{
  "n_layer": 11,
  "n_head": 8,
  "d_mlp": 1024,
  "vocab_size": 2048,
  "activation": "tanh_gelu",
  "norm_place": "pre",
  "norm_eps": 1e-06,
  "init_std_qkv": 0.0276,
  "optimizer": "ademamix",
  "beta1": 0.9,
  "warmup_steps": 492,
  "final_lr_fraction": 0.0,
  "seq_len": 256
}
MLP neurons of a small language model. Each row is named by its layer, matrix (up: input weights; down: output weights) and neuron, and shows model dimensions 112-175. Each number is 50 + 10 x the weight over its row's rms, rounded and kept within 0 to 99.
Before each neuron's rows, "fires on" lists the tokens most often at its 100 highest values on Wikipedia text that the model never trained on; "fires after" lists the tokens most often just before its 100 highest values on Wikipedia text that the model never trained on. A number after a token or word is its count.

fires on: "\n" 80, "any" 4
fires after: "\n" 79, " comp" 4
L8.up124:48 45 35 58 47 56 53 50 58 42 40 43 41 46 49 46 36 67 46 46 49 54 37 42 64 62 63 51 61 57 53 42 57 60 63 41 48 43 72 55 36 54 50 65 43 31 41 45 53 49 45 51 49 46 52 51 38 58 56 47 48 31 39 50
L8.down124:64 55 48 38 41 55 57 46 61 64 56 46 54 77 44 49 58 42 41 43 47 60 38 62 42 37 50 47 34 69 52 52 70 67 37 45 61 44 55 46 47 58 53 48 47 52 46 44 45 42 46 44 63 52 62 49 51 54 47 54 46 45 48 72

fires on: " G" 23, " h" 8, "og" 7, "eng" 6, "arg" 6
fires after: " |" 29, " R" 22, " l" 8, " r" 4
L8.up370:54 60 49 35 47 48 60 43 57 34 54 43 46 36 48 59 44 49 62 61 54 44 56 45 57 52 47 49 59 61 38 35 34 57 64 50 42 63 54 55 38 60 45 61 33 41 30 39 45 30 54 38 48 37 55 45 49 42 74 56 45 61 38 47
L8.down370:43 73 43 47 48 73 50 38 50 47 50 33 45 62 36 65 65 54 43 53 43 53 34 28 33 53 64 59 51 59 65 46 49 40 55 52 41 49 54 46 45 17 41 51 53 70 61 62 44 53 46 53 55 45 42 57 45 37 51 30 68 61 66 62

fires on: "0" 17, " who" 14, "att" 7, "9" 7, "ett" 6
fires after: "9" 19, "0" 17, "," 14, "8" 6, " s" 4, " b" 4
L6.up118:43 49 47 54 49 44 49 47 39 48 43 47 42 36 57 54 49 55 60 48 53 66 62 61 42 24 49 59 59 47 41 46 50 71 57 53 64 45 52 52 59 41 57 49 53 62 31 50 71 37 43 48 46 59 76 63 55 51 56 40 58 40 46 38
L6.down118:39 43 29 49 46 59 58 42 49 39 45 55 51 49 50 47 57 52 57 39 37 44 49 46 67 44 65 56 59 39 48 51 44 54 59 56 29 53 48 39 62 59 52 46 66 55 36 50 63 41 55 44 67 49 46 51 41 48 45 43 43 47 40 57

fires on: "-" 48, "and" 14, " |" 10, "aw" 7, "ed" 4
fires after: "\n" 49, "h" 8, " —" 4
L2.up101:51 50 40 52 48 54 45 47 43 57 51 52 60 57 54 61 55 55 51 56 52 48 52 47 47 57 52 42 49 44 56 35 60 54 50 60 61 43 51 56 45 38 61 30 45 54 30 48 62 60 60 41 45 53 54 57 58 58 44 52 51 53 51 42
L2.down101:54 55 34 48 42 55 43 61 51 32 32 48 47 26 39 59 57 45 52 31 58 47 49 38 47 47 59 70 39 41 45 50 47 48 54 62 53 51 47 69 60 57 49 49 78 49 57 53 63 55 62 59 31 61 53 46 61 42 52 46 41 49 45 52

fires on: " new" 25, "al" 14, "ld" 13, " original" 8, " public" 6, " other" 5
fires after: " the" 20, " o" 15, " a" 7, "tern" 5, " cent" 4
L8.up122:47 56 39 46 63 27 41 57 54 62 51 58 48 69 54 39 30 48 62 52 44 36 45 52 40 47 40 43 61 41 55 49 44 60 38 64 53 68 63 48 61 56 59 43 51 64 54 47 30 57 65 45 36 29 40 66 55 50 32 43 52 39 40 36
L8.down122:50 46 55 34 36 45 56 49 41 50 53 58 47 41 37 46 66 51 46 67 48 40 51 50 35 53 47 49 72 42 47 61 56 63 48 59 54 66 68 41 52 59 40 57 48 54 56 43 48 54 48 57 38 46 45 57 57 74 52 46 46 52 37 50

fires on: "en" 31, "el" 7, "g" 7, "ron" 6
fires after: " B" 22, " R" 14, " r" 10, "ran" 6
L7.up571:69 68 40 60 68 48 43 56 46 26 49 47 22 63 49 56 49 44 47 53 39 45 24 26 74 52 53 46 36 42 56 44 49 49 46 52 56 60 48 53 48 42 41 78 45 48 49 42 52 57 51 44 46 41 52 44 40 50 47 57 57 40 32 57
L7.down571:51 51 60 66 21 29 51 41 64 33 71 48 40 72 49 73 40 50 31 50 50 55 53 39 37 38 54 71 43 70 62 54 42 41 40 63 54 56 53 38 46 56 71 49 42 56 46 44 35 38 59 46 41 63 48 65 59 31 44 44 39 46 40 43

fires on: "v" 19, "en" 12, "u" 11, "qu" 9, "for" 9, "res" 7
fires after: " R" 17, " r" 13, " a" 13, " per" 9, " p" 8
L6.up254:32 56 56 61 49 50 24 44 46 43 66 50 37 59 58 57 64 37 59 62 55 26 46 41 46 55 47 54 47 49 58 43 38 53 43 46 55 55 60 43 42 62 51 58 41 56 45 53 54 19 52 66 32 46 53 38 52 40 38 61 57 48 41 48
L6.down254:48 42 33 43 51 36 64 46 57 47 52 32 51 51 42 53 36 50 47 32 34 59 64 60 60 34 48 60 43 56 56 46 48 50 68 53 46 42 49 54 45 73 54 59 47 51 48 34 35 57 48 26 49 61 49 46 70 34 48 38 56 40 60 46

fires on: "ar" 15, "y" 9, "ik" 8, "6" 8, " August" 7, "ot" 7
fires after: " m" 45, " s" 15, " M" 7, " " 6
L2.up56:55 54 52 55 57 47 43 52 62 37 39 58 41 62 50 50 67 53 58 46 51 47 47 61 41 38 40 48 50 44 59 25 52 50 50 37 43 57 54 53 52 29 53 54 54 58 29 34 68 42 61 48 50 65 40 59 53 59 50 51 48 37 54 68
L2.down56:38 35 44 55 41 58 46 64 25 55 41 60 49 50 41 68 46 47 47 44 49 49 39 42 70 68 23 50 35 44 32 49 56 44 63 44 47 64 45 59 72 55 54 77 41 50 64 44 41 63 54 44 51 39 65 48 43 40 55 45 48 74 46 37

fires on: "2" 49, "," 9, "o" 7, "he" 6, "ra" 4, "ec" 4
fires after: " " 28, " (" 21, "ec" 4, " G" 4
L7.up930:57 37 57 53 41 46 31 45 45 52 59 44 55 41 58 51 47 66 61 40 45 50 44 64 51 47 50 52 41 69 42 44 44 51 49 57 56 54 51 53 47 48 62 66 54 35 62 57 59 47 52 57 65 49 52 67 60 58 53 67 31 53 51 52
L7.down930:52 45 63 46 53 57 50 47 39 44 46 50 43 62 52 39 68 54 53 55 44 64 30 38 43 30 65 50 50 55 58 45 47 48 55 59 44 54 59 51 56 41 53 58 39 43 49 53 27 41 47 56 41 49 73 59 52 55 63 34 53 55 59 52

fires on: " Ind" 16, "al" 16, "all" 9, "7" 6, " end" 5, "6" 5
fires after: " " 24, " the" 12, " It" 11, "t" 8, " G" 5, " g" 4
L7.up508:46 50 35 71 41 40 53 52 50 63 38 51 61 37 57 26 40 46 56 45 15 32 46 46 63 43 40 23 65 51 59 45 58 44 46 47 29 60 67 51 65 48 42 60 47 48 46 51 45 58 47 55 55 44 56 52 63 54 56 63 55 50 49 59
L7.down508:49 40 51 48 54 52 35 52 58 52 54 39 60 46 48 39 39 42 55 44 44 41 49 49 39 48 58 49 51 46 47 56 51 53 25 50 45 32 44 30 60 51 53 35 53 67 72 51 39 58 51 63 60 61 46 56 60 54 57 43 57 40 64 42

fires on: "\n" 22, " Sp" 12, " Sw" 10, " sm" 8, "1" 7, "ec" 5
fires after: "\n" 20, "," 14, "-" 10, "|" 9
L8.up420:39 50 53 50 62 47 42 52 49 49 42 70 52 77 44 28 34 44 46 50 40 49 55 40 45 49 55 69 20 52 60 75 55 66 57 65 54 67 41 47 50 41 59 57 48 59 37 43 41 50 59 41 48 36 45 50 69 54 54 54 56 32 51 53
L8.down420:54 62 48 58 44 69 55 62 41 58 48 50 39 50 52 67 62 41 47 29 37 52 63 41 40 49 51 57 58 41 49 42 58 64 32 56 39 54 51 49 45 49 49 43 53 50 56 27 48 29 52 54 37 70 55 61 44 71 42 54 64 57 51 46

fires on: "em" 71, "ex" 21, "ublic" 4
fires after: " T" 25, " t" 19, " d" 16, " M" 9, " Rep" 4
L2.up645:57 53 43 68 60 36 47 60 39 51 71 53 33 44 52 43 45 39 44 50 53 39 49 31 64 52 48 85 64 51 61 59 49 60 61 43 61 49 63 43 36 67 48 56 43 54 44 47 69 53 41 49 57 52 34 44 40 74 56 47 62 46 47 48
L2.down645:55 47 68 59 62 64 54 49 41 33 52 46 45 60 56 43 56 25 40 54 47 61 62 58 46 45 67 30 54 60 69 52 40 38 43 49 53 65 45 47 43 39 60 39 52 41 67 56 52 34 55 35 38 43 47 36 56 42 49 48 38 55 62 38

fires on: "ber" 16, "her" 9, "ad" 8, "he" 7, "ount" 7, "ach" 7
fires after: "om" 15, " m" 13, "s" 7, "re" 7, "is" 6, "ac" 6
L6.up17:46 45 37 48 51 34 43 48 57 43 72 59 47 40 48 67 46 55 73 33 53 53 61 56 39 60 49 43 63 48 51 43 33 59 60 50 58 49 63 51 50 47 55 60 68 53 32 52 68 48 53 56 49 51 49 25 44 41 80 45 33 51 61 41
L6.down17:45 57 35 48 59 64 35 62 59 46 32 59 67 48 78 68 48 43 54 36 64 67 39 44 45 35 51 65 55 48 44 40 48 50 52 47 47 43 50 35 52 44 74 43 57 51 52 52 58 45 51 62 55 57 56 53 46 45 50 56 67 30 53 53

fires on: "\n" 38, " L" 27, " US" 6, " At" 4
fires after: " |" 63, ";" 6, "o" 5
L7.up620:60 52 54 36 72 44 32 74 38 66 45 52 49 59 44 66 47 60 44 58 48 33 58 45 55 62 57 30 62 68 57 52 64 48 52 65 50 53 52 49 44 52 58 60 37 55 55 52 52 35 52 50 47 47 56 46 58 41 47 80 41 38 51 40
L7.down620:47 39 54 61 44 49 56 51 45 55 55 66 63 45 47 51 70 36 56 40 45 55 53 37 49 50 64 48 54 48 48 68 55 58 51 36 50 66 56 47 30 45 51 55 69 39 56 45 43 47 48 50 49 41 47 44 32 45 62 58 56 49 35 63

fires on: "en" 25, "st" 13, "ed" 12, " (" 6, " inst" 6, "mer" 5
fires after: " A" 16, " a" 9, " r" 9, " E" 7, " s" 6, "A" 5
L7.up597:59 61 44 48 51 52 35 59 38 34 53 42 47 64 63 48 52 42 50 62 39 49 41 30 49 47 46 49 46 64 36 61 63 57 48 53 39 57 57 58 47 47 51 34 67 50 36 36 55 52 45 73 45 21 27 54 58 51 55 47 41 51 58 54
L7.down597:42 48 67 51 46 44 51 41 48 45 53 31 49 23 47 50 50 56 49 40 74 48 67 57 52 41 64 39 45 42 51 55 43 54 32 42 62 43 39 50 46 51 73 56 50 57 65 44 43 52 57 37 49 53 45 43 56 40 37 44 60 66 48 44

fires on: "A" 15, "S" 13, " S" 12, "er" 7, " s" 6
fires after: "\n" 25, "." 16, "oung" 4, " The" 4, "l" 4
L8.up982:56 50 38 53 43 42 48 53 33 44 44 51 50 59 49 52 52 54 45 68 45 57 22 41 61 59 42 65 41 60 40 57 61 46 64 49 16 49 53 54 37 40 72 55 50 47 49 48 56 48 48 69 52 59 52 48 61 61 55 50 40 39 62 72
L8.down982:66 43 57 51 63 52 41 38 40 47 46 43 32 56 67 46 46 48 61 57 39 59 55 48 54 40 59 23 56 51 61 52 39 45 50 45 60 65 51 61 47 64 38 47 40 50 45 51 19 64 39 56 45 45 54 42 43 58 47 54 49 52 64 53

fires on: "ir" 22, "ts" 8, "sh" 8, "th" 8, "ak" 7
fires after: " A" 23, " I" 13, " K" 7, " The" 7, " N" 6, "A" 4
L2.up81:69 46 50 51 68 54 41 45 46 43 56 58 68 51 48 51 65 43 47 44 35 55 27 55 29 61 42 68 54 44 56 44 43 42 57 47 47 40 51 50 50 44 70 47 37 43 34 38 68 57 62 49 38 44 46 54 42 61 59 58 53 62 51 63
L2.down81:54 44 42 47 32 56 52 66 39 37 38 52 43 65 49 45 71 59 55 39 46 39 27 45 63 62 42 42 54 43 26 58 57 53 48 61 43 48 54 44 65 48 48 61 55 53 56 30 61 63 51 48 55 40 62 55 53 48 39 55 64 67 53 48

fires on: "\n" 37, "qu" 16, "ial" 6, "==" 5, " w" 4
fires after: "\n" 43, " re" 9, "-" 4
L8.up618:50 58 53 50 36 58 60 38 57 67 47 57 55 58 56 57 38 52 60 56 35 40 57 56 57 45 68 63 55 44 75 39 59 51 44 49 47 56 55 64 64 43 50 38 47 36 63 45 41 58 37 42 41 52 55 61 69 47 52 52 52 50 40 41
L8.down618:45 46 32 61 50 45 31 48 44 44 49 64 57 49 64 63 63 49 51 61 51 66 44 49 35 35 56 48 62 49 32 55 53 48 56 50 44 55 48 77 51 60 42 35 66 40 47 50 46 36 58 39 62 74 50 53 48 54 37 50 45 44 48 56

fires on: "oll" 17, "ay" 13, "ill" 10, "ic" 9, "ar" 8, "n" 7
fires after: " H" 25, " Ch" 12, " T" 8, " c" 8, "iet" 6
L7.up150:47 65 45 50 63 39 40 54 41 50 49 47 55 43 49 52 44 45 36 46 35 50 61 45 47 48 48 46 61 61 58 71 46 36 49 68 45 50 62 31 37 33 41 51 30 32 48 46 56 57 48 46 59 53 45 50 52 58 56 54 55 47 55 49
L7.down150:64 54 60 61 53 41 48 47 57 60 48 48 49 54 36 64 46 43 42 44 41 44 39 56 48 65 56 36 42 37 61 50 50 48 44 35 61 42 58 63 48 42 56 48 47 56 44 64 47 56 44 53 52 44 46 45 49 52 48 52 40 45 44 31

fires on: "ark" 31, "ock" 25, "ack" 15, "ay" 14, "ays" 6, "ask" 4
fires after: " m" 23, " d" 16, " R" 12, " D" 6, "b" 5
L2.up269:63 27 46 60 46 50 35 52 38 28 44 49 52 44 48 47 49 42 48 51 59 40 32 42 54 72 62 78 46 45 62 51 45 44 53 45 52 58 38 51 48 59 36 37 37 53 45 52 53 58 43 54 73 70 49 49 60 52 58 47 56 49 47 63
L2.down269:48 54 53 46 47 49 39 48 36 54 57 47 54 47 50 43 56 56 50 52 40 49 54 36 54 43 48 43 33 52 57 57 43 34 54 51 53 33 35 48 32 46 28 56 33 43 33 64 46 58 76 49 58 64 58 53 58 49 65 47 49 51 49 49

fires on: "ed" 19, "un" 18, " to" 11, "g" 6, "le" 5
fires after: " r" 16, " R" 11, " serv" 10, "ed" 9, "u" 5
L7.up896:28 56 40 41 62 60 49 57 37 51 53 40 38 45 49 60 56 45 40 58 57 35 47 34 59 39 35 57 60 51 46 39 66 45 41 66 40 35 62 54 48 51 37 54 44 48 42 69 46 49 47 65 51 41 53 51 46 62 63 52 43 51 46 44
L7.down896:57 64 50 57 54 48 56 36 68 38 52 46 61 47 44 52 45 45 43 57 55 59 69 80 53 64 45 48 43 43 43 37 77 46 53 43 69 42 57 50 28 42 58 42 58 42 44 40 43 50 55 40 26 44 40 45 40 55 71 49 50 49 45 51

fires on: "1" 45, "ach" 35, "as" 6, "2" 5
fires after: " " 51, " co" 7, "ro" 5, " Jo" 5
L2.up586:43 65 35 48 49 46 71 40 31 61 50 50 45 49 65 38 72 58 50 31 70 57 56 49 52 43 49 57 66 53 38 45 48 30 41 51 29 71 50 46 58 45 71 47 61 55 43 57 51 63 51 53 41 60 59 45 47 32 55 52 60 31 71 46
L2.down586:44 43 55 53 47 44 45 48 47 46 34 43 44 40 37 62 55 63 49 26 81 42 53 33 59 60 46 44 45 40 47 46 55 46 62 50 51 55 46 61 50 49 45 61 54 57 62 72 37 53 43 47 50 61 54 64 54 53 40 25 61 48 35 58

fires on: "eng" 10, "4" 10, "6" 10, "ac" 9, "ik" 8, " four" 7
fires after: " " 32, " R" 10, " M" 9, " b" 9, " B" 9, " l" 4
L6.up851:65 61 44 56 48 48 53 48 35 50 47 42 55 55 60 41 53 48 43 54 41 38 54 41 42 39 48 65 52 40 52 25 48 51 65 56 37 83 61 53 31 50 63 55 25 38 33 46 53 47 40 54 55 61 66 56 61 58 72 44 51 43 46 59
L6.down851:35 43 44 09 52 59 49 50 48 51 53 44 57 44 44 59 51 50 42 51 28 47 13 51 54 56 48 46 56 38 63 60 61 61 56 41 35 41 61 60 68 39 58 54 47 49 42 56 45 46 42 44 64 67 65 42 46 42 51 37 56 58 45 58

fires on: "ar" 22, "g" 16, " cre" 7, " add" 7, "ik" 5, "erg" 5
fires after: " m" 25, "." 9, " M" 8, " (" 6, "M" 5
L2.up275:49 39 38 46 51 48 48 52 41 32 39 62 57 41 47 59 46 57 48 58 42 52 55 51 38 46 44 56 52 43 43 56 25 46 50 74 49 46 50 50 41 54 54 67 34 51 18 45 57 72 59 26 51 55 34 68 55 41 50 48 51 53 66 35
L2.down275:57 36 45 37 62 67 61 36 49 47 43 45 45 43 64 62 55 50 50 44 36 46 33 50 37 36 46 47 57 49 60 37 59 44 47 52 46 39 35 59 49 64 43 70 35 49 54 48 60 51 62 55 52 55 40 64 69 86 70 39 43 57 40 46

fires on: "1" 40, "f" 9, "em" 6, " a" 6, "it" 4
fires after: " " 25, " in" 12, "–" 11, " c" 5, "s" 4, " to" 4
L8.up70:64 39 43 47 46 48 48 79 52 44 40 47 31 41 53 37 41 57 43 48 47 48 50 35 55 41 62 52 80 57 57 52 46 47 45 45 49 71 58 51 57 60 55 53 55 45 47 61 41 54 43 62 53 41 24 55 63 45 48 50 34 45 60 52
L8.down70:61 51 48 41 73 45 49 48 64 24 39 57 63 37 48 61 32 62 33 49 57 49 49 41 59 22 36 35 45 55 41 59 34 48 51 57 57 45 55 53 51 48 44 60 56 61 46 47 43 51 46 44 51 38 39 70 48 53 50 42 33 23 61 48

fires on: "ad" 20, "ar" 11, "y" 9, "born" 9, "at" 8, "ed" 6
fires after: " M" 26, "M" 9, " (" 9, " m" 7, "A" 6
L6.up447:54 61 47 57 51 57 52 55 41 50 39 54 48 48 50 32 22 57 42 62 41 68 51 43 33 40 35 40 46 68 43 50 63 49 49 69 52 40 50 56 39 41 48 48 39 34 55 36 54 65 52 64 45 49 61 48 55 52 50 49 50 54 53 37
L6.down447:62 57 58 63 52 50 54 64 60 46 53 35 56 42 39 69 56 58 47 42 42 49 61 51 53 50 62 59 62 46 38 65 46 44 50 60 28 54 66 60 44 34 38 61 43 31 39 41 54 59 52 47 56 72 36 47 73 48 61 50 53 75 28 53

fires on: "1" 35, " was" 18, " is" 11, "2" 7, "4" 7, "ro" 6
fires after: " " 31, " he" 10, " +" 10, " −" 8
L8.up899:45 72 51 56 45 36 60 49 42 57 64 62 52 57 67 44 32 47 37 57 66 59 38 49 50 75 37 73 57 57 57 59 43 45 47 59 31 76 49 54 41 47 37 45 33 48 50 50 48 69 58 44 52 32 69 53 51 44 47 58 57 42 60 60
L8.down899:76 42 52 46 54 42 54 29 66 49 49 51 32 47 38 63 55 66 58 59 36 49 70 36 45 35 55 26 36 43 56 47 31 74 49 59 56 50 37 45 49 50 47 44 55 51 50 44 58 39 52 54 45 43 46 56 50 51 48 27 46 67 37 31

fires on: "os" 24, "el" 13, "z" 8, "es" 7, "is" 6, "r" 6
fires after: " C" 21, " R" 12, " M" 11, " Sc" 5, "c" 5
L6.up300:66 55 38 55 58 45 56 50 30 47 53 45 40 55 62 49 52 29 48 51 51 44 47 63 53 71 40 44 45 54 34 59 51 46 61 52 56 55 61 42 64 37 44 74 54 41 56 50 53 54 40 48 43 56 40 34 52 40 66 62 54 58 51 75
L6.down300:46 64 59 36 54 49 43 48 65 53 67 48 59 58 48 50 55 54 51 54 54 45 58 40 57 31 65 59 34 63 45 44 28 51 52 43 57 55 53 37 72 67 40 44 49 63 57 43 51 42 46 46 42 45 57 68 49 53 48 43 27 63 54 58

fires on: "ec" 17, "ust" 11, "ud" 10, "ose" 7, "i" 6, "\n" 6
fires after: " J" 23, "j" 12, "p" 8, " j" 7, "med" 6, "im" 6
L7.up56:41 51 46 63 43 34 52 61 54 36 46 35 50 67 38 35 43 63 54 48 43 50 57 38 64 49 66 46 53 48 39 48 54 55 57 53 44 49 32 49 65 46 46 51 75 58 49 70 69 59 39 67 43 56 58 54 34 55 54 61 46 43 58 38
L7.down56:50 48 40 51 53 50 47 62 63 49 78 52 38 51 57 56 30 56 44 44 62 40 62 34 59 35 55 53 44 52 56 61 49 49 31 27 57 57 49 53 60 42 39 33 41 57 65 26 53 39 41 61 38 50 72 43 52 42 53 62 56 55 60 34

fires on: "\n" 45, "ian" 10, "|" 8, "er" 7, "i" 4
fires after: " =" 36, "ic" 9, "|---" 7, " football" 4, "er" 4
L6.up770:48 43 53 54 54 54 53 43 55 55 54 40 36 44 48 68 52 59 48 40 55 50 40 63 42 71 67 58 44 44 54 55 34 54 58 50 50 62 74 53 42 43 60 58 27 55 57 51 44 44 48 48 55 27 46 40 52 51 56 57 37 47 48 54
L6.down770:49 30 72 52 50 69 30 35 52 49 44 62 55 59 66 48 54 51 45 53 51 32 42 45 31 57 52 35 49 60 45 50 58 63 44 36 51 59 56 48 39 36 53 42 53 54 56 52 48 61 61 45 62 42 32 49 44 54 54 59 49 41 58 47

fires on: "i" 18, "v" 13, "her" 12, "ed" 8, "ly" 5, "." 5
fires after: "ort" 11, "ol" 11, " pre" 9, "it" 7, " No" 7, " N" 7
L7.up4:42 64 59 46 54 50 52 64 49 51 53 37 39 38 42 48 50 54 53 58 54 59 46 30 32 57 44 41 36 54 38 49 34 50 46 65 59 50 49 57 29 44 47 40 56 55 44 62 62 49 29 70 30 43 48 53 31 54 43 50 39 45 49 47
L7.down4:42 53 41 54 47 60 34 56 40 53 50 54 61 67 35 67 37 60 43 54 38 41 48 49 67 60 48 44 27 55 42 57 37 49 60 55 68 42 37 36 29 58 45 43 40 45 46 27 35 59 51 43 51 53 75 54 67 68 46 51 37 47 44 50

fires on: "ed" 18, "ill" 12, " also" 11, "rib" 10, "nd" 9, "s" 8
fires after: " (" 16, " was" 12, " desc" 10, "2" 9, " st" 7, "ir" 7
L2.up649:62 40 58 53 57 56 53 52 54 55 50 49 48 40 78 60 60 39 47 68 26 54 51 54 47 52 49 59 54 73 63 47 42 50 41 68 51 64 47 54 58 59 42 55 65 56 30 51 47 45 50 38 57 40 39 57 45 42 61 65 82 44 52 45
L2.down649:57 57 46 55 67 55 50 46 37 55 41 41 56 51 51 49 34 34 65 62 57 49 45 51 49 52 46 46 43 69 39 48 32 58 70 56 48 54 55 66 45 60 47 47 54 71 42 34 71 57 67 47 53 46 48 58 46 56 39 41 52 46 52 63

fires on: "." 30, "'" 8, "ue" 8, " so" 6, "–" 6, "ough" 5
fires after: " U" 18, " O" 13, "S" 13, " D" 4, " C" 4
L2.up929:48 52 54 59 67 39 53 64 40 51 50 62 52 58 38 51 41 38 63 54 56 62 52 61 43 48 58 47 57 34 54 58 51 58 62 46 46 48 34 57 52 39 46 32 48 29 56 56 60 53 53 56 69 55 51 52 52 47 57 53 72 48 48 41
L2.down929:66 36 45 44 59 49 40 41 45 55 54 39 55 56 55 44 43 55 56 42 69 52 32 37 55 49 42 39 58 58 52 43 52 48 46 59 49 52 60 50 61 60 49 57 52 46 51 41 41 45 36 54 50 38 43 32 43 66 47 53 58 58 50 50

fires on: "u" 79, "if" 7, "um" 6, " No" 6
fires after: " S" 29, " s" 18, "l" 6, "it" 5
L2.up274:37 37 32 38 55 37 41 60 41 60 54 62 52 50 54 59 44 56 67 54 41 62 18 45 65 45 52 67 50 41 57 25 43 58 48 44 59 47 47 44 51 50 54 58 58 58 36 52 65 47 58 57 44 64 62 44 34 57 39 41 35 52 49 47
L2.down274:52 60 47 49 50 54 55 55 53 66 25 49 50 51 56 47 48 66 66 62 69 64 49 60 48 70 45 54 47 56 39 56 43 53 50 42 51 54 39 40 78 59 51 51 26 43 55 62 51 52 57 52 56 72 31 41 36 57 51 42 43 48 54 45

fires on: "oc" 15, "e" 11, "ous" 10, "ers" 7, "i" 7
fires after: " v" 38, " h" 11, " st" 9, " N" 6, " some" 4
L6.up105:57 50 54 67 45 56 40 51 50 41 40 71 43 48 69 42 53 55 65 46 30 74 52 37 37 72 47 43 55 48 67 68 47 45 51 54 62 61 70 47 55 60 44 58 48 41 49 40 59 30 58 49 46 45 58 60 56 60 52 46 43 37 59 33
L6.down105:54 55 47 69 47 47 52 40 59 62 47 36 38 46 47 41 53 41 38 46 22 50 50 48 23 54 52 79 35 55 57 49 60 66 57 38 62 58 58 48 49 66 66 47 48 60 49 61 38 49 57 50 48 46 56 42 43 62 65 53 55 47 59 56

fires on: "-" 28, "em" 12, " mod" 9, "arm" 8, "," 8, "r" 5
fires after: "\n" 29, " t" 11, " T" 7, " th" 5, " P" 4
L7.up777:34 64 55 47 45 57 52 50 53 49 57 50 41 58 64 38 59 41 38 44 49 38 46 48 46 59 46 59 59 56 72 42 18 37 45 44 45 51 43 58 53 44 33 33 50 63 46 52 36 71 38 50 43 50 44 50 39 48 53 49 48 38 42 56
L7.down777:55 64 56 56 52 71 41 39 32 42 53 58 51 56 51 43 58 46 60 72 48 50 59 39 50 65 46 41 70 51 55 54 33 48 63 52 46 58 55 59 52 49 60 58 61 36 45 62 40 40 41 45 37 40 40 55 44 47 53 43 72 56 34 51

fires on: "e" 22, "t" 16, "ust" 12, " loc" 7, " was" 7, "ost" 6
fires after: "." 15, "H" 14, "I" 13, " M" 11, "," 8, " m" 6
L2.up295:53 52 57 48 52 47 54 44 39 58 33 43 47 47 54 60 46 51 77 63 33 58 46 55 62 48 72 57 59 58 41 57 42 70 49 51 47 72 42 53 66 60 44 52 49 43 47 42 63 25 42 55 43 65 64 59 54 52 53 58 40 56 54 60
L2.down295:72 63 60 50 45 52 52 36 46 62 58 38 45 44 42 45 46 46 56 57 60 70 39 38 42 60 57 54 48 54 50 41 35 63 54 46 45 41 50 43 34 55 48 54 53 50 60 53 42 65 54 70 45 48 43 34 52 41 36 44 29 53 50 49

fires on: "ed" 14, "en" 12, "ave" 11, "ered" 10, "et" 7, "ing" 7
fires after: " g" 34, "iv" 11, " ent" 10, "us" 7
L6.up938:43 71 31 45 42 49 44 57 43 40 52 46 44 59 68 52 49 55 33 45 37 47 52 48 70 48 55 63 38 50 41 44 58 51 34 59 52 49 55 53 55 49 46 62 49 38 48 45 57 48 53 40 36 36 48 56 65 53 29 48 35 49 53 51
L6.down938:56 54 29 41 55 42 61 59 47 53 61 61 61 51 54 54 62 51 55 47 41 40 49 59 53 50 46 41 56 49 55 31 50 38 68 61 76 54 63 59 49 52 41 62 56 58 64 54 74 36 62 43 26 46 53 42 48 38 68 43 49 63 63 47

fires on: " D" 12, " A" 11, "ited" 9, " S" 7, " C" 7, " B" 7
fires after: ";" 24, " |" 17, "." 9, " con" 6, " C" 5, " inv" 5
L6.up491:55 54 53 62 57 25 38 42 33 50 50 48 36 39 67 31 59 41 47 59 44 52 62 33 58 62 35 49 48 53 31 48 58 37 54 47 69 77 54 58 52 51 52 59 46 53 59 41 61 54 46 52 50 48 52 48 67 41 30 55 37 47 43 48
L6.down491:37 47 32 37 55 71 40 53 46 46 57 36 34 68 56 44 60 44 38 41 60 51 37 49 58 60 66 31 47 53 40 48 42 41 43 56 46 47 54 41 52 61 37 48 54 69 79 60 44 61 55 51 46 53 58 46 52 59 58 34 50 33 39 58

fires on: "3" 24, "1" 22, "4" 20, "2" 11, "v" 4, "i" 4
fires after: " " 71
L6.up987:51 58 49 56 50 45 61 63 52 57 60 50 54 52 51 39 38 54 61 41 72 39 51 31 55 51 60 56 40 46 56 34 34 60 46 57 27 56 48 72 41 62 40 64 39 46 45 47 61 47 37 55 41 60 69 49 31 39 42 53 47 51 49 43
L6.down987:65 58 47 43 50 74 50 46 45 56 42 53 68 63 55 57 65 58 62 62 34 61 52 37 54 51 43 42 33 56 40 48 51 41 41 59 47 55 51 50 57 59 57 51 47 58 37 60 39 33 71 34 52 57 53 37 42 45 39 35 48 51 34 54